config = dict(
    n_layer=14,
    d_model=256,
    n_head=8,
    n_kv_head=8,
    head_dim=64,
    d_mlp=1024,
    vocab_size=8192,
    activation='gelu',
    norm='layernorm',
    norm_place='pre',
    norm_eps=1e-05,
    positions='learned',
    qk_norm=False,
    attn_scale=0.125,
    bias='none',
    tie_embeddings=True,
    parallel_block=True,
    init='normal',
    init_std_qkv=0.0224,
    init_std_o=0.00424,
    init_std_up=0.0224,
    init_std_down=0.00424,
    optimizer='adamw',
    lr=0.00183,
    beta1=0.9,
    beta2=0.95,
    weight_decay=0.066,
    lr_head=0.00652,
    warmup_steps=475,
    schedule='wsd',
    decay_fraction=0.581,
    decay_shape='sqrt',
    final_lr_fraction=0.05,
    batch_tokens=65536,
    seq_len=256,
    doc_mask=False,
    train_tokens=369800000,
    steps=5643,
    dataset='wikipedia_en',
)
MLP neurons of a small language model. Each row is named by its layer, matrix (up: input weights) and neuron, and shows model dimensions 0-127. Each number is 500 + 25 x the weight over its row's rms, rounded and kept within 0 to 999. Numbers have three digits each.
A block is one neuron, or neurons of one layer that tend to fire together. After each block is what it responds to, as a language model described it from the Wikipedia text at the highest values.

L11.up3:488498524514522481458517498459508451534501514491464502499495541520522529481496529513474524498486476486524493482498515534453512536507511521481543477521474473517545470488526476500529479501513512564498489498507501501505491531505458492488455524514489484492532525469466449454519462488486462496506456504509454479532477477509491536524491464454464491506506490500487468495502440525459565488497
L11.up620:495536525538516491491450531503513507535469488505480503519523494458473519463518504516489531465520490493467485490518504481529480507434563495505532458520506505506480453513495510497489475493498529507479494493485506496490500510484488471523514501519505488479537530492448465455493527477441438488526517561509497471496532498485494509480472465472470497506531535539492509502489493509488516492505
Responds to: Mid-word syllable fragments

L10.up2:505513486504534459516485445469513503496486490542495455502479505503525501496537501528530520453489459466517505503511516561491482469454525534511474525516456500513513476530474505446472500489550558497486496534500518511496447461489497492472541501505487549467489494452540514522501554517526527459476490524466474497514512536527551510471535528510497489478529493505488479508500477521498551520480
L10.up450:470546467557483482489491493538492510527521481495431446502518528476444515485557515514485523444540505500479493512535551520460526517486517496533503487515497519501509483524496489471523523511519498479481497536476473513518479478488482479481483487507493478455481491505499507473465503536477481491484488501462513520514516534526486455481525479525503469475520505494535507490488466487489492508450
L10.up454:508545492496478462530475489524496509471524538554443520480521504492485482505505526510480517507499484504505485483469515543448522498508463523528469478504499481511541521505463474502490464556524539471518496504542515480477436532488476461461499494520545525485494500523488507470514527542529502509494511514521444503524468514469471463496559495483494466502532501512492516535504483491520507506514
L10.up519:486548491513476494503501502516561455462501467489501449485486519463479503500509492510498521471513455469484498498535536533495534473493480469529498441508516534488534524482491501456520496491531511499510452507525538501495495500500509448482510492469544479502495486475503510473515503523499509471495456496479497501551469520475533490489508475502504496529532464486521508524534440506510560515502
L10.up551:463522527520510487532486497478551514516522526526495461463474567479485476537491492521486514509486511462498488494514509498496495484447474480511460511511476490503510492526490508518508519490535543502524508493492470521480551535516486461528478507530549469450510493499431462445489519499487504508482473482459465489503498513494467496503542519501505486523547490465491507465492493472493542505512
L10.up696:479536472518504475474489525525508541505524464506496514488538504492480470521536521505496519456540490512510484465506557498490474483507493493526471528477471484462494496511475458488465527468512523469497504502500508504551492495511468494447570486501541493443482547535488490474510481506486459511520481540464499506544491507486529452475527500506471450497500510493485456515517517519488513508477
L10.up745:501496463512500491498506510508446578504490521499468467554513479497479507519517542525530506486502453512539499514526549500527506469493505546566485498526514498459506509504492519449483471485516488493485473514490507484521509459545507478531488545514483497513535540495460541501494539492515452515470481537448493471494515457470472486536528487535493484519528506530511515559512480516537469514491
L10.up778:483492512511546463474471504497488525499492505522497490512527475510505492485546521517451523473495484462497484496466549487505505503477517504489482502552473505509528502483468520473524472457500503517559513578478485481534518511506484515514491508486527507462470544472474499489465554498559520531479484484480469469511517478510487500496506482531485504492534498524523503484515488522497518525491
Responds to: Abstract head nouns

L10.up100:509495521530529501527498477503485519508521464498474475491502518547513512499535489507452529495479543475454487489501485522442477463485520532500501481484477459465506482505526481527502526490512555493491493522491474519552467510463458518511476502492499502516482502432544497509472491542512482514476510524509540465457534531457532451468476539525496518535528513536526540498473526497478570497507
L10.up104:474488534522485500539473514458521540475505511488482508553557517463503504472525521499491523520514532479512477486537484478470475495484502483529485519472499498469486453502480517529492510498462508503517498487525518502510478492508471484489527504525498477476486494437472551471511559429509504517451514482491493519517521486526520490477542517498509519489503531514469549483559500493502499529487
L10.up250:534464466480506460511473469510507477541486456487499518481501517474485504488530497506487537495520505477498487570434486506484437500539503511508442527482490487491502490504475486523525472494508501502475488465501487478507502475512432498509530510494502500462513525529534500508487508502522555459510482444522460472483488506567478492498515483495493449482475516483457535500471488536490555483521
L10.up359:460508500496511482519481515490513499522529388488504460481492510492466504481542531509519518502503510494528453488457509510479518557506521491485517492471475509499506465526512509554557450499552459508510508498492475503493523509502494538482557495537481530494476481456480493466506477502492499512513522508485472448487531492510454530532466490455474505512481547542501547451505493508527558466525
L10.up648:470525479513500481517500514469518546529486455543506498496552479491496506461479505495486506537519483507527460516482536445517484538522480514506521489504483475500521476518477576539497488520505488518526503494459521496476494543495470515483513535536495492440514514455484506479456546502533513507456553478490506516482524468525506504465478528456512491515499521468488544483497504548516535477460
L10.up700:521496496494486499501533489516471511517484509478470504543503520447504438491455532521562513510538448475519511558497525491501473498491531460531476478509475478498522500498463536510541482507544504508486463501508485475499467476491464520524515520506517504499489504507517524502492468493489470485478522476508447538506496487545540458499499500506516532487519497493557486472487506488490494468508
L10.up834:514484494529486504493463499505483540490521469522558518551479484450498512474504563527512521532478523500505494501505510487518479541515520514494490552484508503511464489488485473510487493461521500449503480536483517494504480460521541532492500487486484481498469497504491479472509466449516519503484495501502459492488502454510485518494468526484475488475474507517479535513504540518492557511456
L10.up873:471467495509487495534496503502525533527462460462510510502514503486485460510536533536510505512518532466484414538486487481533505504519506503464502521503495492517473507476478490547555512513515462518498484528531507526526519482502513514505523468492538462497494520479470490468497485510499516510472505470467469490460492467527467480518506455467451474486499538476514557464527500497500581511496
Responds to: Mid-word name and number pieces

L10.up117:466533473478529494479518495527513492464481505516495441523554501458445522506512484528461506525492545507475469497516532503508485511468512485454474500508487485480517503533505553473481489497471500518497515515477486520554496538470471508510551509526512458461494510489487533457505490445523434490502488494473550512507521504511504495517487548520514506530540531515515480488497521472507514513490
L10.up188:490502488521515488492482500484494524491529462501535501538524522526480484522542470514481507491513506497505484493482526477520493479472538552511514515555437476494476471561522549509478481475484493504534537519487519494531513516490456491513503494478532520517503513506523493507484499501478475497464505482516520501512532493487490504504490484518474513448514513507487489500495498522494491521495
L10.up342:469531502465507500531507532520473500509455498504483483508535501476517503472504516552534506505530512521486494506456509516516509466505554532479486504506453476476490506506549502481542491497502546506531489516509465505512496549495502508468505536488515525504490473476483501502512480481511523534468506535498487503510506529509543455478516502463479460517501495486491557496534551509507508524500
L10.up391:474547513492476504497476481499508534466499479488505464492491527481449537508513504519515517480516491479466477500468538481508546492505489475492453488477483474503488519495560535544519488491499528538511514534533480476502494494492500474489476526485527471498480493492491523506506467509527514471490460527503480523520467492497511472506555457483471453473549466529501532507532457540550496522507
L10.up446:485512490473468494524510494502502502513493483470467431504519543489463532485548504539491515484525524457493478524536516475533516516441497483462534492499482482463492491542514490531491445505489503507511489510539484509482424491465534481443508548481486494548520533487429519439484467476530544500472509535483521507513471480516524495534483507500492492491503514501529487498495517496514518488526
L10.up513:500528468513465506527474498447479517495456505503505513468513458450486522492496500521555520533514490515522494488505501458496564494461498494480513509528483457460462541488504513509520510482483498462516507477526524484561515533448488519566516506513526474470469477487469492498460476479524446525507482531514491542494512471483523469528548474525499492480505494432500537546539491520519504492542
L10.up555:494522521502467472541467499502528487485480455506448473470562470507459537493535505498493519477493482483481513512516526501452521464453516512510511479526499506503478505558537501489533535507511523487559523500544524485508481529547458515496506532505517489505464470531484489459465469536518487491497472498457520484526500483494477480492527519486514466484515506539481500513478522506573487500507
L10.up832:516529503475514513541478509453523475533489463510510455511477476490495515513476507526495517517487488459506482489502544472527524497464521504482475532516506510484483478522530557497509499505523523519525508465544519478504504464500498534506501568518534516476483484499457510511525504505505481503503489518462496524508476506462491472507549477499486495502545492504486518507521485501566479495497
Responds to: Decade digit in years

L10.up149:497498497457559522538512486510486524541460479507558518498492487488482508488476477508530520490519498493483508490505499481547526503485495556513489490539500479515556469512516505480491448469485491484518454512503500455522494468517506491508537480442497445489499499487535488511499512494497514501508506520531495529472484502502514508523494443520503521511476552494512527550571502497490481468522
L10.up201:479467503521485505492515496495519521494511465473517480511465478464468468494472487524524543510437505504506506489451490480522513515488538508497508498468492483504501532474473510501491498498476496529486510517505527473529456531491522484464503486459530505496526517476493495541508516531482478489520512519505524496525507460511529533518491495461534507493532498496538498507499455547521521525476
L10.up484:463514502493519500504507514488466544476524482507476537506509483501490507506554516517497521502481465516475508519522506501467495500473541522526480473508486469503498475513498510496442501522529509496519456519481535453516510525511484508510534522490522496486512526434462507520526520501464506555522541495483493505508507513465517466521530518491549511508503481495494504549520458546512476545453
L10.up504:476496495508542515518465480519448527471522487503513480514490524506451479509519547513509524487481494487511488544494499463512492561466457501507477530519503516500506471501516550468497486469501546518495488502452485505468468531510506451544464521500505459486482502490465496467508479496517513496489528510533488467502506534539470505503535491465514530532507509500481511510556443521509506517469
L10.up600:478472474492525514515497467467535485459514530523505487498476528497517488499529561504489506540495519474478477509522504525495495508527497551521465555497468510492542476483507511489467525498571482486533507547505492476502496509484468483462531494465529481528479484437469507485482526503486513520482514523500465507511522493483502510491557520473499532490505518465469482539532494521523516505500
L10.up693:480487492513509497474499511498514516489504523489501503446495510501467473439517501530501512448521495496486504489464462508519520512510477537527472543506419477493512493513487537525535473483501527479508462488465481496497479507511486473518527484470502483459477530483461483552524486526517506488487491519522491477501510501490480501519524481511555494473531554528477497497524477530552493516493
L10.up901:475482501498466488518464453477504528457547509522455539490475519479491518486493526518466525507494528475491481506528477509554506516479489499528485510534493544505515517506480514462487498461480501520501446438492476513507454494500489475542482571511505508530476510473488510542502514504526507492513490539527504525518477490480482468476523482505504459459491493464474500510523517529523548478529
L10.up980:494497462498505514497502488477532468450489496453475486504483498487514501535495486492494530460506492479513519534550524512504478529476454461510487469519497533484522509506528515511513496471494513435529495477466516450498484486551524519502496489491546505499533490489487491527481477485480477466509516460502537479542517483512497487491565514512499517501552491505498489523502499481526502494522
Responds to: Wikipedia section heading words

L11.up702:464481502462518495496513521527440464454493477480449483488563474487477475479517491505534518481521529450444506501506493474493491492511450555529450445513458493462503526525485512532525475478535472504541495492478494503552488521523529515465503493434495489502508477489491473510485458499519518517473499524491530503506503474515472435530546505473465472504537531556517508518521525506521503484476
L11.up910:509487514480489530531502471497529474480474481431512510463512511481514430503464540528504510481453509461481499499539488509530508446501521541520503518491468501509504509480476461547556486520519489525495439455515494490476468517547500476473510509488508466473488499483499489487464480495528549504524500530491506465515497503504490478517526543430532462486540492515517521486478504490532543472481
Responds to: Start of personal names

L7.up212:488453531573497499473484472542452488543518492476484523529502510468488480484505478507482517475550491440488504534503537503481530457505543547509492498510461485510502504533481501471497488511539507500513489541523539500515419487505443470519539487487539518523504492481468453486482517505471504494503501522507516502508479525532466521507459518489506534471487524509508511514493479483459506500473
L7.up717:520469465492526487536497515519450483544508547505495553502494473453508517473485500517489527519554470473498502519510559524503526472522524484523473501505473467499530503522491497495514447426505500478479494527452520485482530507494490480502527512484526534499541503484498472516490465464488495471441470489514503543514470506510536506511515522481483521514499491499512477547499523500526490480467
L7.up768:536470491501515457470492494510480497483519533467494490483472445468498491487509478520506532476511480476496510509527561508505526569521538481515472471487478492513509499518502490504483478487513476495521494510470495489519421513505490507494524512467519503497491493494514487504501513456482512469488494488483487548507512509517492522508466506510521540496530569485549493531530506552502514527472
L7.up973:485561463508480486459481470502494457479507509485479529527530451495530525488512510492509535492526513449500503539534531495523480501507475512530487500493489496504493516533526520524543464487475505474478508500480488470495512509493479481472457545481537500529537494467488509493508497463502460501505523458517508492528457476522495490505498520527483522498495528482521500546515500478498532501487
Responds to: Table header row

L7.up40:487501510532463461518514524482544470497499503504478480549511469496483525465509488548518514473541516511509491512545506478535443521463499550496513481503478499452535513461489522562495467493536507449448476495482515479530509504465515556506484557503512480448479506533442513515481460492475458529499532541442459510509508481512499504491480484469512491526525512517477470512509507475516528487507
L7.up138:436521504512489481504510502467517493494516493506489520508523506460511518497514491527512535494494484505508483509529492504525476516467512505504482470507496495527519493512478520511476480509507496511517480490490547482536515489457517508487514466523493485482478497515472518518520475477492509548457524511495487491503479511529490500517477494459527505512518495472474518530520465532521508522549
L7.up350:473540514476529524499467483468516541537491518522504503503504500494493478448493507502532532471503506519533506518508505454549492524483541554514502494488471533507488504515519481484533484484502499498558501501470502466506500480507483509505510495504494482469472523518518559492502527456513480518535449496480459504482466480487550473509497502537508539481478519505499517519524497514487504499494
L7.up866:479508511514536489480489528467511523519484472451497494560481467526519500465516532506507531475541474470511497478538497514521482475526520514507498450501496469477490483510480483521504547514539480466527501487510536457545529471478482537496495460475534478531499502517450542466496523494465535573479520497479524508494486471525506511544484492485542500526510481508488515486527512511516499483519
Responds to: Second word-piece after initial

L11.up644:475515486541483489547441513476505493483487463495499463478526443512456481499493475541488494465535512530498489489513546488492533499495506510469506524516470453456456519461504494529521491506487519469534505474552513496468475530482494518512515540499548463500477497538518477522539461485492452522534491538461504515504465468480459488522522481490483462470533521473536497487496536479535516511510
L11.up888:486502452515485520550468486498534500514464465503525481488550442473476507527482494541502517480489539504474499493500551501494550532493512479478498527530493500443483475482520547506510502475522496472529468449525484479489457524469490470491529515488564469489480493472527510474500444473505453524498506553473474558499478497461500487509512505513516463499558512482504506481484514457543509474512
Responds to: Adjective/determiner before noun

L7.up205:463458499530495477539488524533512517511478493469499472496512512469505501451513486550544530540549515519422492537498523473517495501475495519462512482498480503477521521479488481517476462500456535467475496505467527477517488509502487465556521488507511503504487501487476469465483516527480498470515483522477512485505512452531494501521522519484500497460484511497535526512513523521536477470498
L7.up240:511489508519471496542501449499508488533495487481501465469478510469494487458523464532505521519531471506493497578507498484515498482504532512513461516495472512458524475486493536523517479515529539474510469507484541486543494470521480498550521478468505478479469558502472479481486463507495498529452478514470475465516512461491540494498496521474538512499504510520538475487548489537518483486556
L7.up301:485507508526486500511480511514500480449481479495494478490497477473511473507501531516502540519536529526520495550531475506527517523483475530462486508525490519471541488545501525519479467535478506470489495474468502500517470527483493481490553475535481513473438527556463499503499508475479498493507531532470469518504484487502508473503460517493488490477510504469526491509556498521561480520518
L7.up794:469493514511543480497504525496504494512508461473487513481520480494512556500535462526518538482527495510540499522504499513510515502520485482499529503555492503468528487529474486510497521495517469514474458511531539453475490501485490499491550497503523478511543479485562470498462523509491501531496446532480487541508542492493537476517468500461499464504460541480503525530503480530521518459468
Responds to: Second piece of split words

L11.up202:517444505511551507481527501493464549541499468521533503529512481494495503523461498524494509503483546491484504513462527497489514477500505476484498516518472526489499494490490491496532491470511502480517502544518502522517490517520492473507498473472453466524519560469515435456448510516502472539464485492488494495525463473521456518522479471481511469472497558522493482520543505512509507459494
L11.up615:487505524520561514482494555482525521508514516542516503526510479481509491504460540492507527481493480451513501486497527515474545479524491488544507467482499472462480489500518459522451471533512469483516513504488454487483526489474510526459486504463556485512539500468506483502487501496487481486489509512483544537517459490492487489501459471498496490473500499513517507542502526543512535482534
Responds to: Table cell separators

L7.up214:500456520502465466531505503512448481489506528503485533482513507475489504549492530507481535511519493481547496521491491529503533481480503498532533455525503493522530542481506457536493531476489517449466508534481514503493512503492471471510485501432515498498494538510494474505490506466494496531485482488464523477519516500493494505534470492506476470520489495504488493517500508528524537550521
L7.up246:473471466529489508501511470470482494485516518481499517554544531483514524456509498499501511494519521488488499556524500482541461459486536559537486523507490504488507492508501522504516537522489525488484484476472532471478481492563479542541516548473544523510508524480498518473495490465493479534543480511490490486506506513466491494553497482490534525517491540497501495501493474496469525507519
L7.up776:465504491494524509510494467489520470484504507506464519482493519504511547533479490510470526497496477487504490490481510504469455491490525546485539447535498512514504524466525490528500508497514488475473512462463524420482516459514520537510472480507493485430507522526495488503491496477493553521486515480442518504485544462496484532548517513487481459476509520534497509533501491540566513484493
L7.up835:473509468523522478470507486512516471520522505518486518480516506562466488498507532501513528436467496452507498515474485525538444467450493518528496447546477512517507482485524483478544528467475506518527516504492504507513500477505502456463474521447529498508495468509504504514459541473502503503497484495493517518498519500506437447521524516484516517496495536492494483529488476500474525511476
Responds to: Table cells and pro- continuations

L10.up89:492528472511483471462526499526489499513492492504493492465495451509458479499520489518447512431481552499452487501504500512479460507500534450481497511518483546521503522533469507496526506466490519484494504511512475481566492521515480489519502539476514503495495540482509461498517499467516527511471503494447469497529480540502536544537526514466517477502555501508504490504486494495470501491536
L10.up290:477511533535482483536501497533430545505465481455511512527480481532499474483478487528540526448543511456467512513510471471550517511510541529461478480510462490537538488488486516508514516475513469504483518500507507500542519514459486548515503543493518496506485471492495484509504512455465481510468457551512423497491478515498488467485483478478523463480484531508487526479525511489458479446523
L10.up501:503519439479540514539519526514438548478453534518512513482503514455500474498470459527501518480499503464461495479534506492525530491519496477495480494505483496464493497500522507494522483509507498505504490500515501455547464504505481488481511529534529516539501473477481490531491461462534523514500506548509548484516541545490486484479477498514465452569503535496515517529510515474551505503514
L10.up645:519525521508498510543508480494497530491482523504507487529488482493514502499534518541561509508542508476456490533535496474490456505485489502510511525480484514462476501526542489494492506508512455467509453471537477498462488536535502515537474524460493499548486497492489485512460484472532512564493495508508434514468440485471503517495510490470550492498542559558494518527546501509502519512490
L10.up754:512517504485474522516522484491510511500498471501504482500548503490493519496465518549520500506501511483471466522505513527520508481490505497492474486492441529475522515502529452523584486532491494518501482496500518476535478516485520528457479547481525420507486477502475438469492449488485524520486481520505490504530446515489554478519560511456519447511579512506525501542511498490525515481540
L10.up761:472538487478491524527491561532504499474496512482526480548532467482472513493505504539494511497496522507490480518526481531511459497484478520484508429522509498458487541497472458558477522492496465494493496479464475489526534524458499461542495506472473469520503490464496475483528465445539513511514481505501497532477517471505503523524477498479530506481507527471518493505519527521548507460539
L10.up819:537531485480529483537491509497463485487453487468470526519522458431487432498501486494492531484515496496503469504491476524549493452460535518518467501542526538486524499474512464540528527546480524514489508513500514468529475508528528492481462546483477446481503495513512475457495494479564509509463487477480468499524507504471522512522511501461506472479494558483501533513527534496522501445548
L10.up896:543546463497517510516512503531461498476473476479470490511501478463514478529483513530545527502525501510523500479498492483529427533490503469490487459494502496493494573484502534522543500511514541510473476468530501467523489524523497470509487549482489491512509484496485465486490487515499485529473508502487466514541496520504539499523524528465528508498464490542508494503521531509519514520484
Responds to: Before a person's name

L11.up349:485479490498503507509507488499554501515498478527483488466535502483444499516529485545501502441531488501427484522458558458478505491534481457523468533530488501473517524495492471449481509537556468456503479523530507476523482515470502503489519483522571526469519533470494476489464500511482510488484482542500509480523528545488520479493504527453516506522545513518517492516479482483508505502467
L11.up635:488508483491557511462490504541503525481494502527413486504503535520492478522494516521482522485475494485435492468490525499483459469487502446481449494525455484498491475530516528448496476497510521523499529541476518509531473543538485484433513491510546498447468510506510522486465495544453504492491516529504484495512508510523502516516523512491549519541520537468509547506504483510484487503479
Responds to: Abstract noun endings

L7.up236:457509447485493458506473512545522533511516482483502490505482491488441486523507494503563489450503481491504512506484514466501500468476483512520470518543491496484554493486504507518502505508503542506514463473541527494521470511550492481472499517497552510478523501569500458503470495524488521488463484539513466511531522477496449508496538475524473460475511533535466534548561470474527479529504
L7.up737:473512470484547469495510535483503495514483501464515529537490507489468486530509519533565524472466470452495492500491517491513482490510487489515484495489480491510478492474515527502480513507521518476509449486542490483504496466542518513501512502515557508492483501529480514462481485517476538508466451538455505503503482512490478488483523499517558492529498496518502516538511518503525535507503
L7.up868:485484460504494511468504516506481520483480503484478539514497446503478492517499557516470512517528483488463505530538503501511530455489526557495502512497499490527514534496441533527495527520541477498505489475520507489507513534466517515469569512515498517478486470484454540472524500524475522500499522555440481494524499486498471485513513466481507463491459490525487513526515472490543503501520
L7.up869:494470505507503498502449511515480496498507443462509502495483527457458505497524519525497516506491477492471496515532580491486557519479537483538475494520482491503476513482494478492506534509511503491544486512530522472517500441461516450510515486488500493482524504485458511474466503508532528473518517490464498484501498477473494461497521461544524510520459473468519478502570479519533517531494
Responds to: Determiner-following modifiers

L7.up340:474470468516528489526482498486448522502439484484472524532576517496484485503492485526505512494495510514501488497477509557497530466468466497504507462524458452524578489505520539521536457504516515485519510495520483473513490532499495485476509501469489521517493535493497508451481493461466500517491498514479508488514486491508470500473506436485431473507492508483506500515498474493511530550487
L7.up526:492451500514550484555482499483448545510462486501506521543516503522491546480499527503499515500486515504498496524459463488547503506454507517481487486526463522522497506519476498511532512495530495490516526480536500478508485513552493461522469534457500475500521477527558519529515495450494489541509508482462479510506485503501473526513465485497448490499490465473509543522533520515501508494509
L7.up1001:505469518501527452492474509463473494530462482533484451552497490515510488492529533514482510500503525479481484485488505499520520489452517534513531501536447512551494470522476525540486548502508471470532529485535526495492490468504483499472526490502503508527510499511475530476500506507464530526452533488477453516512493511490473513489471504500505484520465461490494539530538533525473529499520
L7.up1023:541494487531520481489460503458445534509476487514534445537504465506509465502516545537460511504463508503463481534509522518484515506458460475488511522508471541522475495509544490502498525519499520479528509474499525490483506467520489479492492548483491502517528503505518561515512509496516527525469504497473447518513506528466478492499505553506533502513490493476504508530535511494492522506521
Responds to: Word-initial fragment after article

L10.up0:538540488499505461524489470508490472499484468517492486482487525499483462492514488511516526450520464493500505497489481525495479527490478532539496516454439499437522478503507513495537464515460462511505502510473504474514474487555491490489503551423498492482502480533470449503464534486502508511529513456533466506520471547494510457474512538492537519514535543506563486504486511525489472483484
L10.up54:457484493477525511524521470481496498455486537524497513570494503499497472504475444516501532458504501457532502539510472495507503496468481498527487461499493534486506530502512481491479514457493520462504476519448527520435495481557518454531502504484521503541486494493461498480512493500513465487497533484470529570505480528477487486484439495522539517472498526480502509500537464506509491435549
L10.up172:485512461510497505461492502469474511497513463453531528515519484523496512498493514522539511484496498465482506503513488520509473541490486503479452536467460496495449492505515484486506533492487500486533452479461483472502510505491513520517527516452554506496540549421496478455494466443495486501528429582509508511482475497529524505520501526495499543510508523500487479510517479483521481478492
L10.up598:477483487480485502515496511514499470482500518506450527511513525482482463506464525524523533496475520522499502488507546551520503489479541481532525462505508499498454523479550521529506469535501481449493504479479533478521546450498480501487460524470517455504540494481537478537462478499485465511490528498488499519515487499493503517463468474468538505528467471510515498537502497502506482494488
L10.up703:490522462507523464484486494507499466517463461524464534487515516516484477505471503497509514497517442527499494517488503498518447510539503478563459499495445499481506506470465511515504487489506551466522516535456534500528511526531503471487504480496543523535521518482529473486466508497473492489497489484479515487517510513530447521497508508513465537508483486488494494518498498477497514472488
L10.up732:498523488506457475506496523524478506487467485463507503536501524497436469467511486539536523464501487495499500535483517488514513492499553499478532494479481518483500505518510494512543507493559507496498516491484531433522524546474512545499530545496529497490475522489495481483511467501487481463496481521476493538519484492547498497511480503529510504463503532452549518489486507479479481537490
L10.up758:502498506452530448497479532460484498501473504488478510509464487499519463500482498517513534515547445431491505488526506546538520499515514481558513478464455451450492514511483534528511500502516475456503500501501503466533487504474464510452551465475510488522488543510460477518510455495518498506435489510509485503530479528520486504513510481524513509486515476546534498488523486493503508465550
L10.up977:489518474504443485480497471451478519486551515534458486489522530496520480513484514523493518449541481505507498477531505518494494512459495543506446483508458482504519495452495468491483478491485507484519507533501483484505500530490522521518495543474504477476510529495467483469501494478500507500501506455530492448528486495478515459512559500506517500513579468540536542503504493483536492464514
Responds to: Table header delimiters

L10.up96:497550525535476475543474519472501493494457517533499479524503481470489506463513506518513522496490472501532508493508491535503500519500506554499499485527482503468523485507499492553488460519541537497496490504509525502502495491462479506517534522511495479480509537474453520521499490510476466495497504558485478469487471457527511511503452512476523522487516490484498521557514494524518500496540
L10.up275:503492485516522483481480460449521455561462499503505497490523508453463484513500490519496512508498496520526491505491515501494515519474501544454544494542494445480535479469539533511515477533534550503510513530526526472503516468483484518449469517494481496498498553455478489516501464497470464521459513512473459477509513483481467500548501496498476474513511479505494475519491527548456509519484
L10.up437:493520503491489489502493523528548500519485461524473483455553495502499478507545482508498502522523477486494472521478507486486475550502472503496498524545470506484552464497494541499541518489500497499495506573455568484514528476543515534505449549521487510488548532510477502509502490486468500526477526507463462533493478487508480499459490485482488528482503518495460486566495483546555519507466
L10.up445:490487474486500462507519505505499471556494526477461492471538493461483490520517500512484502487509484533484472486516556531494493515516517511508458541560497463503523479471528489480535485518532504518508511537493560489516528506474521496510539491512483482442516527528474471566466496508457504531426521480452469537530523503486474477476527473492454502507496530506459500541494498546483499470485
L10.up579:530497513515522506483509503489490520489485540485469517525537500491522505531483480484463535483480479496516502493488490532526511509467526496531488474544482515499549498470499446510493501486471525480514486507485494487489500514515510475501489492499518535465548522513470484498486504521499482509498540453476517532516506451485527497475471500505469486536487516505488495473527478485529529479470
L10.up588:483561471443478518463484548525530507489506519481479495499513478433515503505489494493479526488487490493456474479496531489485464522507521528538462529499475495473496538520537492516511488504477495497526531513573546475488461519462515498499489488526507473457489500508487511474485494527535471475486493496475481475544478470488495475482534467451493513458508530497491549516500519534479491502499
L10.up699:476525464500508472501462498514518530537509473536507478543496543436488493505498539515507502495493481519504484487530544477510511491512515512512482556510478468512488486506529516476475495498503525466482512497543515486518485482490453434499535528474529498538513537501444470520461509513452514473501539516491497494520480478483531469467501486453521489526473507572486477520531492546463508519490
L10.up722:509492472510507492518499487502537505496494519502537490506499496478502510542504467507485508455521507488513484513551533519482465454479474459490438508534504476494575467527501537528555491501476505517501463525515529492494487503499494507511497533476481523494507535465486495519502533524486514498472493509447442472520516485545525563518474508470502536539507483487550493524523512524531522468499
Responds to: Early word-internal fragments

L11.up52:494477493507510517537492477461529488501470501503529497523524471492512484507491449508488522493470508480509451508455530457539492520462503527483522499509492516465536469464473543562478463518494499478495526490506565462508465495447484543509518492490466520503503516472464502492489521494497491487494471490522492495457495513530455519496537509488525517517514524476540536468501478495479563512545
L11.up345:514497497487480498497472497515512485514513470465511484513536498487495518522528521499484540533489526509524429524441478489530484523521487537493521549495484468507478522471470478516530488509511459516513509496492508486501524504491496554488522515496499517518484502497496467489509490513497512473475512460508466444439507494499497503509501485515482492465512517491553555477507498484478576509480
Responds to: Mid-word name fragments

L11.up790:516530480488449475505500494514502512473446497463491500474483529463502435473448535527528539500513471492445489532489521484487519507488557519549484462474491499479506510519492532529501497460560444522449506487503474465489514450464506519488492502472491460528478488487498511476471489521521501482554500508518481489513472510511488490497465478508481537447520527512554499496549493488477492489480
L11.up830:481509508507534501482497494486504504481514474560495487493458533482497471511490484514501542508496489483513510498540501472528469499501493469514476482473491490493528522507523516474485456505534525524485493448491497486538480485482508488528474502470541507493499499460460480485472525496502444478493501510483524490540495548483522520492492463508520546467542526492478554535461492490487492515514
Responds to: Heading and field-label endings